{"n_layer": 15, "d_model": 256, "n_head": 8, "n_kv_head": 8, "head_dim": 32, "d_mlp": 1024, "vocab_size": 2048, "activation": "gelu", "norm": "layernorm", "norm_place": "pre", "norm_eps": 1e-05, "positions": "alibi", "qk_norm": false, "attn_scale": 0.177, "bias": "all", "tie_embeddings": true, "parallel_block": false, "init": "normal", "init_std_qkv": 0.0275, "init_std_o": 0.00502, "init_std_up": 0.0275, "init_std_down": 0.00502, "optimizer": "muon_variant", "lr": 0.0103, "lr_mult_qkv": 0.5, "lr_mult_o": 0.913, "lr_mult_down": 1.5, "beta1": 0.93, "lr_head": 0.00828, "grad_clip": 1.0, "warmup_steps": 200, "schedule": "wsd", "decay_fraction": 0.903, "decay_shape": "linear", "final_lr_fraction": 0.02, "batch_tokens": 131072, "seq_len": 384, "doc_mask": true, "train_tokens": 797700000, "steps": 6086, "dataset": "wikipedia_en"}
MLP neurons of a small language model. Each row is named by its layer, matrix (up: input weights) and neuron, and shows model dimensions 128-255. Each number is 128 + 32 x the weight over its row's rms, rounded and kept within 0 to 255. Numbers have three digits each.
A block is one neuron, or neurons of one layer that tend to fire together. After each block is what it responds to, as a language model described it from the Wikipedia text at the highest values.

L9.up58:157104139096146113184129108160109155058162138110145115089107190095147084142114075114140128118113175152119185092151095081113154141111110146103159088146162128144096175163155163158121132054093087124173110184083101192114142106136126122127121091056132092126107158071206117117141176086119134170146086157155117156154154130136143111127128187134081098147119129191106141095182156132157087127206
L9.up665:090173142156076116132141155106129139098147103088100159146148160138084114098198114137142127123106119095122159117170136073148171133134129132075171101138110116120052165141125085183152091108077168156094088138159121127080133137082193115157173122102189144138122154130202121137041186181102123120147155164143122119160114150069091113143109143146174106189111127115108104187108166154166155137183
L9.up749:130143119118076142112157108150116158117124133101137152154153169146129188121118125097137096153173116103148111137080102115078165078170110070081086149102127139140113220213063154141109159090161144189113133107228081139129132111096156143108167116116108162115126157132134149137113131097113101133173186138116109135148133157140156157120148156149163157098113103055098125148151112097148144129155
L9.up959:097160110110173090176165108163070149131165102113093118088165135072107116170175137103104132133134115107148171133171174101115113206125174159169141135140097108050120205141107134120157115135170122106116098098117123109119156124151180124139121126122144100077121141179157102086104180158165174111121084093149156064107107133104111099106154162144106145101107157077148138162133157093129160194132
Responds to: Word-initial Me/I pieces. Capitalized first pieces of split words, mostly Me- and I- starting names or terms in tables and lists, as in Meteorología, Ivan, ISBN, plus United in United States.

L8.up441:096164161114124147157137110110174120072143080111120124119104127118129120155124119144165107197135156077101179145065123125110140089193108128106102100095154151085117067120132134093082093086121131179116101132153150108136111081160117206116107106178201114065158124135121104119136090084233184118196106122127133129091132136120138143151105091134147132180134162113105148094160130114129161138172
Responds to: Past participles and century digits. Fires on past-participle endings in passive constructions (used by, produced, known as, detected) and on the century prefix of years (19, 18).

L8.up235:144153176130131087123073104130130111132150146123181150158132132123102117139173141114058150152155127103097088110163080074113146094088136165110063151120110076163216142143146088138108141066119198131139116111161071172084100101164155159128121085131139116151131075158105107190134122134126140130097156186104110100129146123161139092154111117105119152115082147173145157107141174115153118140137
Responds to: Before a person's name. Separators such as table pipes, colons and list dashes, plus word ends, directly followed by a person's full name, e.g. "Labour | Carol", "1999: Mattias".

L9.up123:152088067056192153125072169112117061176085142156116146106110128146194122146184158085070152098073086153110103114127120166190120119074119103108116115138061109142157101123118116135118112138074124143067143123135150133138136128149163198124116116128083119127114104166152157125159173130182132116104076093083152083090133114161137124132139125119105092224152074113107121089170144161161128196110
L9.up208:122184150139110101070114120140122154106125092074164139137077191134137187070119211098100153089143093131113131133104105108097128134156115074157150129182120136084121106117092134134100122168083131110124155123166161116139104115139128155096099231147078122163094118142109120095101147197153150105138171144121081069143172104081181100161125120096123123171064108085124140134128100124132152189176
L9.up365:121085127090048109120153157153186128192168152133091107158129132090138178115117144118154180114127119139132165104179123179118129171202106131118101152116124125124093087141125135121170089188091143153085137133153075091157148110147131120130059114142172138178068128127075149122107133106114131147165160061129169105113141119120124162130117134130091078134075122149129136152096138154131118207142
L9.up591:113090073122134098136200144161111101135122098106149104084101093125135121213145120141106132142211123104187093084160114106067130169182110115133076168155105134126135043130132136110122124203140089065167073150118140147092125114140083129075164145131107131197169116100102154145075154175118172094089121196225116088086072089155113135130129152089141123160125122151112107159213138093085146100115
Responds to: Personal name word-pieces. Word pieces inside personal names, mostly foreign first names in lists and tables, such as Ni-ko-lai, Petro-s, T-amás, Mi-khail.

L11.up32:138134137097112141131132144127119115156150083120123187097170123098122119129143109131116177159143141120167147149146120126085099189159074124125098103148180100100110094164127118152102144112116140105139144170122074127122104173079173170128164144073054124079119137166154087051110116114157117097189150196145134109089096108097078091100181107120148171122158146108107099168121126153182171092130
L11.up357:153165147127130123148116109088155158070189091115151126056170131150161078093126156167121108133111106177139169108064101152138083159158136138159186140136102133099071074124097109092128109083081072108096129130175147124192165155141152035142118141065113143183116145104148096133140142153146103130128126065146078135131094110091118148121134199134129079115086168122129120131172206152150101067090
L11.up463:147099153192076063157058122123135084111156121122161088130150151110122150149133125169158110103128132166201121110121140088171146116116146138130147122156100136150118189139121136143119075095086063181172081140128144107094211068135160134128077152069134156131113135207133128077132133115171107194093120090130163154134113211145099103148156107185148140104142129145099139126101116136196117146138
L11.up537:094142116157122146125115131089072165072174153168122145169110166155093039070093113130160123142144145220157108110151177063128078138176171135169159132137115110189104142148118100116149112090157143105123127111114174167186074096101121104137137153120115128164114154108114124156072134112137124077141160099118155188096087149026103077143112133176116073117090144125102143181094060112153135059070
L11.up571:120089078143135100097086102123146087091127172139151201156088076134137157139126190132134126138129123169117135137109186115160130113170176144101097173130061174125127133135163084107124092157118096141103114107148121107100137190112113185102125134175197115108154130050129121141086143156074119125131211131183178122196111179200153123120118146141066152102171111126049128090166154105157156159148
L11.up718:090136143097127156147182084106095146127162101134166185125155161128108094103209141108207119137145095132156143155140089136181111096093136100122154161149090081111187126206106102107159092098083088094119136174141134143152102199166124180115121126087147184107160175165142086123093135127080187090103080112142121046190101072093093143128109143091116112164169134143081131103082137103174150112092
L11.up742:100097138104154159127132171137134108127148111130131106126130155086139105125207102140147039163142139129136152129104086128163144165116121114100130111124127115175096133174089076162092155099129118096137141110107093135161127125139179107177116160070118176160127156150148084130094160159179128152098125106158186105109111149101091110164145136181049070102145114125039104097177104110168195164133
L11.up753:157156124128121103143194145166168112102113139086065156165155133171097158136141116166151101123133106077166159136136090094124130108124134110127109076102141116098107185067078123145127123159096102153138081120192146106057128117126123137086185147102113143195110136115136115143138103159123114141110209138255075117116106186078118108090182131116118150105100130153126150110083146132147115106120
L11.up822:138164129108078110131118137133170154099086157178126194201121178170166143136130098143108082201097125100167120194100137138114190145156147064107162093119151114150094081161130202110132112104170136084132110145129092167110054180145129152127098174133121123071144125122174151098096140117097144120172148144164131106124160083132119123142096139102131161167129136109101088131114174129131048145146
L11.up833:133084115088194164044176158134074130055177129180055161140049139128080132148100154069146086131048104167042107127137113151140182128091078176053141138146100137077122151160174148165091102111153103163152092121128123135138128158100115064134114150091144154120165161137114096124145164220119184148133120155113096121117135136125161122079159095109157112105064117130119119144087074123167080101138
L11.up846:091152105159161146131117118116101107142127150139150132162094138148098150115095052093119159072166091162130167126196162096159128101150107130150133163121076072138039183142139105166136117103160158122144090096146143121075187119131108181178126136170133117109177157090114120099197048137135113153085092097126110103089100208116162115149167144135144125158155088096148123072129210106137086065098
L11.up853:151131086105099057169183117133176122133187112206150137139162151135135093143111158115108135174124149155139178161108209104074171179070058147136105121140146121090123189163147066104146064102119091063083071073131105165118114175104143131122121140122106146112214101129149074042115180119137111184097115139191090092185113132131107136166108072109110113129127091071093153118127162154162101107116
L11.up894:156141150082122129110118055152168160114110175143122151191174132131058108067134101102129131134157089100146161140159106150147117103150151082136146125175087057156131170127084098113091130084102147122138066103127119137157125186125126161144092147122117119092112150201104172137175169118163116159105136140140155176179095129072151066083126175128136099112129152143128109100106172099193075141104
L11.up947:111076074077130141129132112130143161137129097090070132088176083137149147119104078085179140156146095145134134144164105163118172137175124124103146087151177127116063100140101086146109158110154104128139098108133140113147112163085139117126164101144141110118123157137179169118138153148089123124152101078102168127132145136134140125143061101129118111119102142095097115153110125063175169102151
L11.up948:136123113101096160081173158140092117121144137077106113161139121122111123101127082134102065117091119230070158098123093133156145140135066158130122106106131134182088139080131073121150153152122062071132131121169156147100183106150113121129079172144059140138099163141149175062130164157126089109113113105160117159119162149012068090170167126153078089099132145123140085094106146167186170106107
L11.up1022:102086045101099096117205099121146131089157176099136171119170140136083111161150122060131183130144121130108034107128218123153134162127135142125112135174078156122102097123173172126097108114134080148127144096158139131126081187165074126147156133153125085110146141154130189156114132154056181130111121151123176141110133206116164090133150152083091095117060140127141059126071086119140096126144
Responds to: Word-initial name fragments. The first piece of a proper name split into several tokens, mostly place names like I|srael, I|owa, Ni|caragua, plus codes like I|ND.

L9.up71:119163093129065130130089136172166122134123228101153101124127150120141100153156144158130166086087045114166143158121133176119130145134169118139091145147126118150153132122156151145142067120161108087131113109155186154167124190078183176115148133147196130066126114178108148113142137079131058138138166159187143118058125132131168167164139174158092158067104131079152114153088069149129145085083
L9.up627:123112170177137105078099076083130116144132182129157057110136186115172036174152127102102051129057107100136200174110144172104163135132185100116174145144135147135115127125126129090122134103127101131097116121180113151107128128127155159117127118103185115112126137171102137140147138123072074113059124127150056152092103151144175138066185103122112126135130117144134131171128123185126106158061
L9.up782:085112116148093117125136112145176111090183126106110132164136188126137068129082136083131081170114092131091117106126108126088153146135141132115123146178133109115127110147103167143113107125144175117092146098144134090143124136134142136122143150101217100139172118084143139201097162200144123068052118132140139111112148129112208069126137104119039115175193164087153115111113107142126152160148
L9.up949:107147121175172122131123121140085109150130148124130142154083146161160140077112137117099098119078164155102137186113104136142127123222125131138159156140138118121142118130130191114119162087130121136028126122140105123157140154134154194113084146146189129155154152087075077141070071107132077095164143182123145123109138096116171087154187127132134146106146148162115203158102122103118144086085
Responds to: Passive past participles. Past-participle endings completing passive verbs after was/is/be/been, like built, released, stored, established; also predicate adjectives like successful, strong.

L9.up54:151118128117167151111131184168126120143129142143170113188109099187149102122106092113071129146119199176129075102136119119079112148140170118137092148125094065167145140196126113142120144114059160142150142057125129085179058156155160145148144070136162118130090151183153102172181122145046136114137185219174141144153118122114142131167109160099110143104089141103119117172134136134194143090176
L9.up213:150102120108153141107160107099151111149121088125193111144114146090101112147102114156109146096142086138174094128125094126154092082123213155090116117150100147170069111176133191165079092118161102097142121096119101175142135109109105142133112063112160099190119088142131147124092187090073117100173195137096116120159120136114108144061154149119081126196158171109079154137124121091129155086087
L9.up268:133097090131127122151112126082182105142092063104070059135168098187108118112116181162096088153103082084169081125099167077086111142084171134123167113112109103181063155134109105107050085105140059186155136155150164158149143133189154119074148113130136096142124185105119207182120105115102111107101198125140094160149092093118152092166138169083157159134125138133125105168121157075095127117130
L9.up358:124213087096110177140193120119175098137104081152152136106115111161124120138120113151082184131100097146138041177134172174147154081115147157088144150129128122167068102172093095178062081141071196169177097144160139129170106153091092189170098117029137126177092184125099132116082158093093124111134223127112143104124126114123146127153064150086142143140152172115099118139145142115127148167122
Responds to: Before a list-item name. Separators and linking words just before a proper name in lists, tables, and credits, such as "|", ",", "–", "as", "by", "of".

L8.up111:106133099172144115150190130164161094167150179118136132143129126131188132117134151101149154138121141123123105133133108129138159168138084124160160119156127124088098096115108075163090099072110162139151101109082175128054141172183141124108134153089079079144151140161120088134086176095130194138096102185141055112105115114156136075047141129187172159103121163154124115131111078131162156061142
Responds to: Before place names. Words and separators right before a coming place name, such as in in bottled in Reus, of in County of Warwick, New, and before New South Wales, table pipes.

L8.up505:130098132096093196149095115112117085141157122144079132127178121170073123130222097097176072071119147156181210134147101127144119148137118099125175148181160114193090139142161043064099134124122106136068121107086121132115170175125174093138109148110072132126075129125148121071157135146132141161135150131117130080128158142092167088112133087176118167105117133119095153146170101160135123175114
Responds to: Word-start fragments. Opening pieces of words split into several tokens, needing a continuation: ty in tyre or type, I in Iowa or If, ci in reconcile, and also the pronoun I.

L11.up52:142195122125080149090159129156150144134207060130111174187108137152110119136130103102099151178105103087116139106163167055125103171129130117114119120118107169127109100107093077150179173094122171059086123165151070163139134132135098137140159166147135149145096124151115162137099076115157169156112114119149166155101085080094132146124146176155116112113175177122148104112164172208165106134087
L11.up81:123155133132156120122133188151133116094167171077099098179146138107128091172083159141101108123157090144118116147080080208174119106235152081129113045136195121097165091148154109139143109126136107150124102179173131133138083170147156149088111129097125077112176123135121106085099142112170111108097131130141188124079115098165091167141143171134127151100116096209116106109063112122122147177100
L11.up89:088131085139146106212129067123144134060111091147165164186095123094136127154097156167126132135080170126101173132157105063139076087131110054139168120159162166135147116061098118119118138169085101113115124143073122127167136060166136148093145203177100140176147170200131149101100189072138110178144168134088172107106116101075158155089081175135118122148179125150138153116147116134196179156103
L11.up107:163138076116111133124136117116063125074237109121113117238131162079117086097157148114118103130183143126142185119124167158119155113106114176078187158159149132134147084113057086123121092095136054099094113159151148143088159127107075162095140138162154144163113130134094150101150099136073082163096127152136140129165128140099106153081130133126127143151134126097124098091118111182118049107101
L11.up164:132120131113110129130177164127141109068121108132099111206172132129122101129084128146181123134179132114125168071146137170181174152132120115085128170139134123084108164117103144088124113122122150135039135111134181164172130143144152143122157200088099135178143152193095113135157119118133125195103139145089120072092105162128125109100102157060113111083158177133122170114133113153129110117115
L11.up165:126144106111147121141069141160113137102147210129234111152107138101172140150124086088196120170151109110140094138138116162104129152112134166098069145125085138129112119057158100139129094121104047121128123113153109166150084155115168106203175160129097154116124052172102110127128138131118073099194084144080167128156082122149123098200148154094130105108108104104072082143119151115191134122124
L11.up169:079122096093144107156129180090094060136137131118108139162144151136096095106168093161138115121081164150145129207107105059125168087110133106167167093056199166138167141100132102110134170129126098110072115081148027134172098137119066115069183136141097104115126130150133116146159108123149131162149061150115109133097171082098106145153125110092166145087115173126075139110103129111193152088132
L11.up189:121115110113049094128122135112087113144148181108164136101197061147109139100155121175128172146093150113117102144178106141139126131131155081120126100065146115188176052172119124131131143121156158140171110067073156068107121141133058180146093139101149130169094179122102141060122161059129086156114177117170141159108133129120189182101136129183114148098156133204088135119136114114139119108093
L11.up329:112133123161130095173127126158081170100137094172125136083147163067114153198160109112153139137111142080111173088110192123174115114169066106129082127118127071120138119065139091041110109114125126143076147184184128116190128155088163166097078106109180114204144123177129107132129084117092137139112075125195149122112151095144078078100150124144107143185102140164117156115154052087155135130173
L11.up383:109148165130138100095148115170138147123117088176099129144125157124143139219067086104100099175099133107126145178164121128112094133101180099117145072146084153115171135073114146127098060156070179099109132166133170162163055101154155102115167114091115150180163117163115163135134149113113145184155107097139156115125144135079121120128059160089123128119112121194147099140139108084153071141147
L11.up578:129154114134109088121152132091152083128112126069135141139074153103182139106139146124092196157110166132126157080131116136144176187128185151100170130095236088094123141079137088103059111125142129128192165143136123073146112091119165154119121106089140138180126106068114135145157133109157099191170103171185066105109114169149140124155133111195137113089047078130149156129173071131115121122150
L11.up812:056141118135114146128058138056081121103123122123172150174088159137121122105172184144152168098132078130101096135185086098121157170182044134121109140113095130166093126125124164168075150134050178137114148102159107116098126132102158112115103134135201086138102161199162058161142106134171136096130109192147129148114164152171173127161107113124114118146128136068109149112123116185114110114104
L11.up913:133130117108121193138117122151120155101165156116137102172088137121094185119159049094092099116150125189139143133152172155132176047150113125108122095157120079087060167096111135148116099110138091122078120153162119118126148178101169196189128095101079099192118120178166131128134087184125076091157143168143138123204127116134079125178106132156174124113130073139119163088159135175146135110095
L11.up931:149123191132140198127126136133122193084139123156177099115142142085133116079090186146115161084146114140229172152110099093089137124131145143155112207180129112189099139097111134125131083087205103161088109165161110175067111149145162152106129101126151133179162138122071105104171119085107131133152151124069131139102150162065099109108142089168091081183149109105114212104142159186164156119101
L11.up984:100129152148067095184065109166096150094132135115106173139112143146121145100131150162153146152084097144171115197113116116099157158164160131117112136092078110165090075132084130112077102141178090171104157105123115115128160129097140128135146086108133088145179137159079132110135131129119148120111085105118127131162120178096131086108131093170149078130131125094107212155126134091163160112150
L11.up1005:109099130114119070185186104122139156100128097133112142153136105102120101166198134118204073159139160107111132122101148093103130134129136100098213116164109171121145125059148113030076145157062142127117092069083121100065162196131080125113123000130129123156147161164152135116168105090179084147114084124168100064111115118150168142082155145126121107109101104145174181161152122134185113135147
Responds to: Passive past participles. Past participles or their final -ed piece after is/was/were or a noun, just before a preposition: located, used, built, sold.

L11.up8:081150150125125111133160147116151122161148122141113117176095120126164145104203084061185180148154128158124130100147085191155120172147087075083110097172121092117113179114133111155192058136072149151109095146149123134159140160116140135130133175152153167134154105125096128148100094133213162062145131102130136136207103163159113144124107142105071146143104160158091124098105108171162151123099
L11.up55:098175141154142120121195125102179079146140150153132152150114100147115222060107095093107145128132122110133135088149137132135160141140125146132116167139116098083117154097088144153159112116190135103135108128096092129200133101181096103156161104156085138108141153176110104109111140096102156147133177079085079149133179118114172111187088055131103171098051192096136093162114143111182137100115
L11.up57:117087125136106182095054143151162175089164157110143169195147135110127129089124184104114093150051162071156101124131145138158133223161107114149075159179155101148122133133094072095121131113086117178161102109082159111125177145116100121149097148083055178089178193106107105156136147095130179074107109141124129114115114140155110182167148060087130176110106121138147161119113127108135071107141
L11.up136:100105150097144131143097109140157101107120083135131128173149146130155152175149129125153125141163150159166174129122075106123143159174054142108070195124120121111074125150118128048102142117120101159109094060089073089162136129123151156139069190132165118103098150096059149157104089068120160106086115085170098147114161136143189136167150118077146166154109126102131137164063099132159142112105
L11.up200:116102059151088137051032113136128089149145155164125145139098140191084109081092098085083118082120153158190088135145070116084140160196094096164165129081158136161118139117137088105150123205107103116082078168149151131145108164175083117112104159196130120157132123097187117192112052138098161108118188139116116127145166140123144165111146121096144087119089123142090169051143123142130153167152
L11.up316:205137151094110164137082097141127101188151100163183113117167153168184123153118154154129105135099082115158137178136135133146131093136099138172073105142143052158130129104113166124095130139159104106109102094122101131106144101127146141140086122091155138130128125169169191127107227095117156120056120103110122107077052153168147142172084132114143129133147140123160055138113158105177156123180
L11.up350:148176088158107125049143078116066136088137088163146146131170157171135135118153096120098111125110145095139165137207130148123129119128125160150101125116117120152115107142126112121126161128108093126201123140160090132112150089117119145081125159182133133115160097059079109145173187176148145124154081138171095180108111133066152179123138138051099141151134112134154076119145238107137130115133
L11.up704:150140119162113100124124167103162080101126117115177115187149141112126148127173204140115077084140098181135206173125101125151111140100126173176113114108140146097165089163137124106159181109074120134087075153196091134148154159135085109151128166096084076111110109182117151139130059121125127101126102118141136081062121132101136188168161130121173118113131173077096123132115096117135113161167
L11.up774:165164090139122173087097205124148138146135119107110155159112139117133110157177115136086171120183133128134177121090167149128182164109130128146097099170070103133123173129123024090154151135124103115119104104133096094134108102146106135142147088162192070113135133163137026111102105077139108127173152138150118111159144115169159080171168138114175122111123150100112136140057139145146182170102
L11.up835:174148120136155178129140174107180115102108117145098142126107093096108079137133094100143126166095148114151112114105200137146164137118125182137110182132097099132125139182103115150147112150085187097104135105163119169151146087168091181129112128101095101084108166145130095121166099091133157217139164148155143153135108152162141128144141113093169059160119104110111174126113113148167072129149
L11.up851:123098163157126139049140120072141065138096171178097170102113148124141101139162165138081145127125208163179136115162168093163133056117114132099062169163159138174110225149157120095157110138123136150127061144122144111087111126142120131134108208126124111109133149144122177094115157133095113115127117137106105133106151122082139138139153122129121132135092108134104188121117117193134125084135
L11.up865:132126144151100186119136189107151133119096161142127117152107170102126085155131091134148074075137132129148165135146120153151118105145114043131128140124134115149106173113091172108182133121119096082112157173162083141157125098132134155121141130109070134110138127143037105173097169115161132149120100143119157089106127140154155157157078095089132116199089187124140147140138135171150091107172
L11.up873:169124129120085162159106157124096108074094149141137142168077126135168160122118106134129145127140135184105091110127174131150208116144126105119133144146109076171091157118210081126105100099111144153114152096145117135077102079147125169136103126132109087136109200085034142124116140172136103120137158141096111078147178139097138089143103053161111105111069158096038119147088139152112179196183
L11.up914:117116096076159141143121141141138145149077131128126131159150171111149061129136113141114149074158137137135134143162106137128155149140061195160096145123102053125125103164156111149150158139117111121081062110138102101186156066133132095092151114169100182139137165142113101159140121164125097087132174127090164095145107081157080126129105174052108139174126153150162123169123169177143165094174
L11.up994:101166120083114196194119146144151042179080125098147152165176122154139160096139124162116154116130077142114146095222156117147098147067082094110161077102048190152152128129128096158118082141124078163144140061167094063163132141162114110133114129146111127106091120079124141123100182142143113119143089109148137194166165113080185053104189086141143126132167104136122098140137191166083118164147
L11.up1019:052136139143099145185227126137126110123050117076115148104147164148161143150160113115195151117100096137184166117131146117106129207156087135154163155141111134158090146105136139069156183163171119137209096142192087116088099140102150172066127109188152115148142118127152148157097130160118114104128151153160131113120158140133128163148081113071149123135125127122141103123078129123104138127192
Responds to: Upcoming foreign personal names. Separators (pipes, colons, commas) just before a person's name in lists and tables, and subword pieces inside first names, often Slavic ones, e.g. Ele-na, Mikha-il, Anatoli-y.

L11.up18:076164118159171182146086113097122084132127128183152144086136177048123176161137158081093196092120124093129131157134125142132117072047145176124182156119094102136114078116119113136199086140150123104123117206124125104143164181110139108148093160126106144100158085132162163123101145140108172119138134109122127096127106141104127144129152135115110111145150151138151117155160087098136162134119
L11.up27:114154125110156080147102125082119139146116136092158090091144139116148119119162072090080213103097133117107145077178119180150130132093121155147078108166126154154127105148132090089152063122153125140083113116164165167119143135134157117164136135076128138091149130145142162173146112130132099138156142121105150184151134112126126124117166091125135061161152137161121123204118172125125126102174
L11.up230:134125115105144126128104105109107142137101163106149075159094151147171085128125204129153100158099165115142092137136100120139141152107115090153152119141204141099151125158086154186191144144095101119149131074190161123122163161120161168130082175123122103071095140120129058180086168110097131137118171101102150153119090167124105121154112119168132140118117208137153151145075092128187161051156
L11.up302:082177142165144119135183125169048163111148099123143131141105110054125191188116137092132110084103156189111130159094117090112102149060124166149128122182167170092079112142143117164138120082131120117100128149150111167115154078170136137107097087158127119152155103127085132167157134146106095120130141171098179095137120148161100081117155077128163157156113155117085130142163125129194147115111
L11.up303:144125055158067080130150112153122078135092081154141172116165121138149114086170154116164198102165109100166152118192098103154113199144125140141108101196143140155103089195147157142138040131130155146111115114139133130176122162139156158121138181110083130171144155074138091125125146138104112138161107093131127058145131140145145090089169143181152138117131096129104170157152087119132255131110
L11.up374:135165118087103163125092119097123159130062146136148131147172128148178137106113093133158106123132061154207151081139115183115107113107109108161126093128050077109146141143112143111129128143097127163103134097169131127099122128122177165152080127163136171156112137110102136168173149167071168125174223140145162163100181123115166081151152126077138148137197111194092118125096089087143103117165
L11.up419:072128120127124154125141155162184177105168173130145117177191100124166128143124081082193135199143163126111140144046130120149162148160189122160125132143117147091085127133179170175131112086110082114136146090114110104097160106096077140122157082093144101108065128104132151183119115098137178151117120101173131087119155126167052118107126126165095161124160145141181110146136185141151155172166
L11.up462:115106087189148142154121099118109097116133133135157153099098135123182075108129077118105147222135131102157164077106124063117148095157099171109093118126148166160131113178088167047105096133084162142138133108145162109131202045095178171120114139135103106135153114169091089142117148101129140078136053160146154123144124113112091148161143139119163107130154193137072111164116071194136113115156
L11.up474:103195045135080097139104093124108147140099148095100127142140170175142130166113169061151190136190137132103074161047113101125142132087144082116104091179095138139122133109117157193125135090133143156140067066172158096188157092154138152135172180041130142095099190129092123129116108083097147141084116185113103136123088143167161060132129083130165127173173138122119119141166169099145140134145
L11.up517:088140093083134169177137161070147104104069151158149132129067122141111101193153129134170143119125139180122114123168158123194103111136104157191130104101145152140130164131159132101108192175106127127143126144152106143108107117099198113165143134097070139147118085129128121152099120152121086132105073136114107082188130088124135136135109099114208196152133102136144135137099176175159143124082
L11.up662:163124074169099129166178103149175163156157110116099184063157113143140129154149133192072118135151083157130163167083160083145136141127143144077099144123139114112132095125099149146124101183150128103070146171148085218153137198141141106151126156098136127116139119158100158100133104112140110109165070112171104138179126176087124115079196158159140125109092104133184148164128127177135160099118
L11.up688:168150107128141150107122113122165133137161164131126149162111131164168137086137145150187180127149129184127168140136068131159127131120140135166170119145100126129167177122187113103110094144120130089085125137154162082147128117164095168098170135125140060073023129131113075133103118110137178119103085105151122154111153178125123086119148107158121135155103096103173103126141100132121154079111
L11.up773:147150096100157124154191093153137151108103153113120188145154146101171210181168166121129106122151090183101176091152120161109123122171157131134100146153131164117100124142123140096130091131089140172135105088150108099137118143081170104150140088199101104149137130166182105144172166154163152109106109108164153087163184184072125146089188164132122118108118147138124119094126109140073228130090
L11.up804:131178130158126117191138129059140089155079100118095176097152109135129079156133125145114163123112134111185159192175103180150138106180142139127127074133154108087084111149152160145126151174172116153155091142118129105139170141162135071128130157126129090122095156180142104097094131059156160087093144134093166135141132154151127094094149142070104177124156155123183100117106180149163175080047
L11.up855:138188164082127171122136105150091143108166089111177134161136121163205124179093131083132184074171140067113126080170098154145118156129110140133115181126106176126064092148070105143145101143173130061068109169165128144164135127170078166142109117159096075138144139132137161176106187092134137108148116088135123149134148170158162137134171165082149129150151118154086105099134129091133117163155
L11.up862:180180153140124166188136082037163148186128113139208157131112130105158118111084115124166135092132114158110160115089127138177140119029088159135177101124134145092164129199164115167114032147135116139127090152083167162162183128119152139104110079131154071122129083155134111137096131101107186169129114128129119122181104105108127156154144116104088112140154209162074128092090117106169168143157
Responds to: Before upcoming proper names. Tokens right before a proper name, such as of, at, colons and table bars in lists ("County of Hampshire", "| Orlando Magic"), plus letters inside names (St-e-ve, Wo-odward).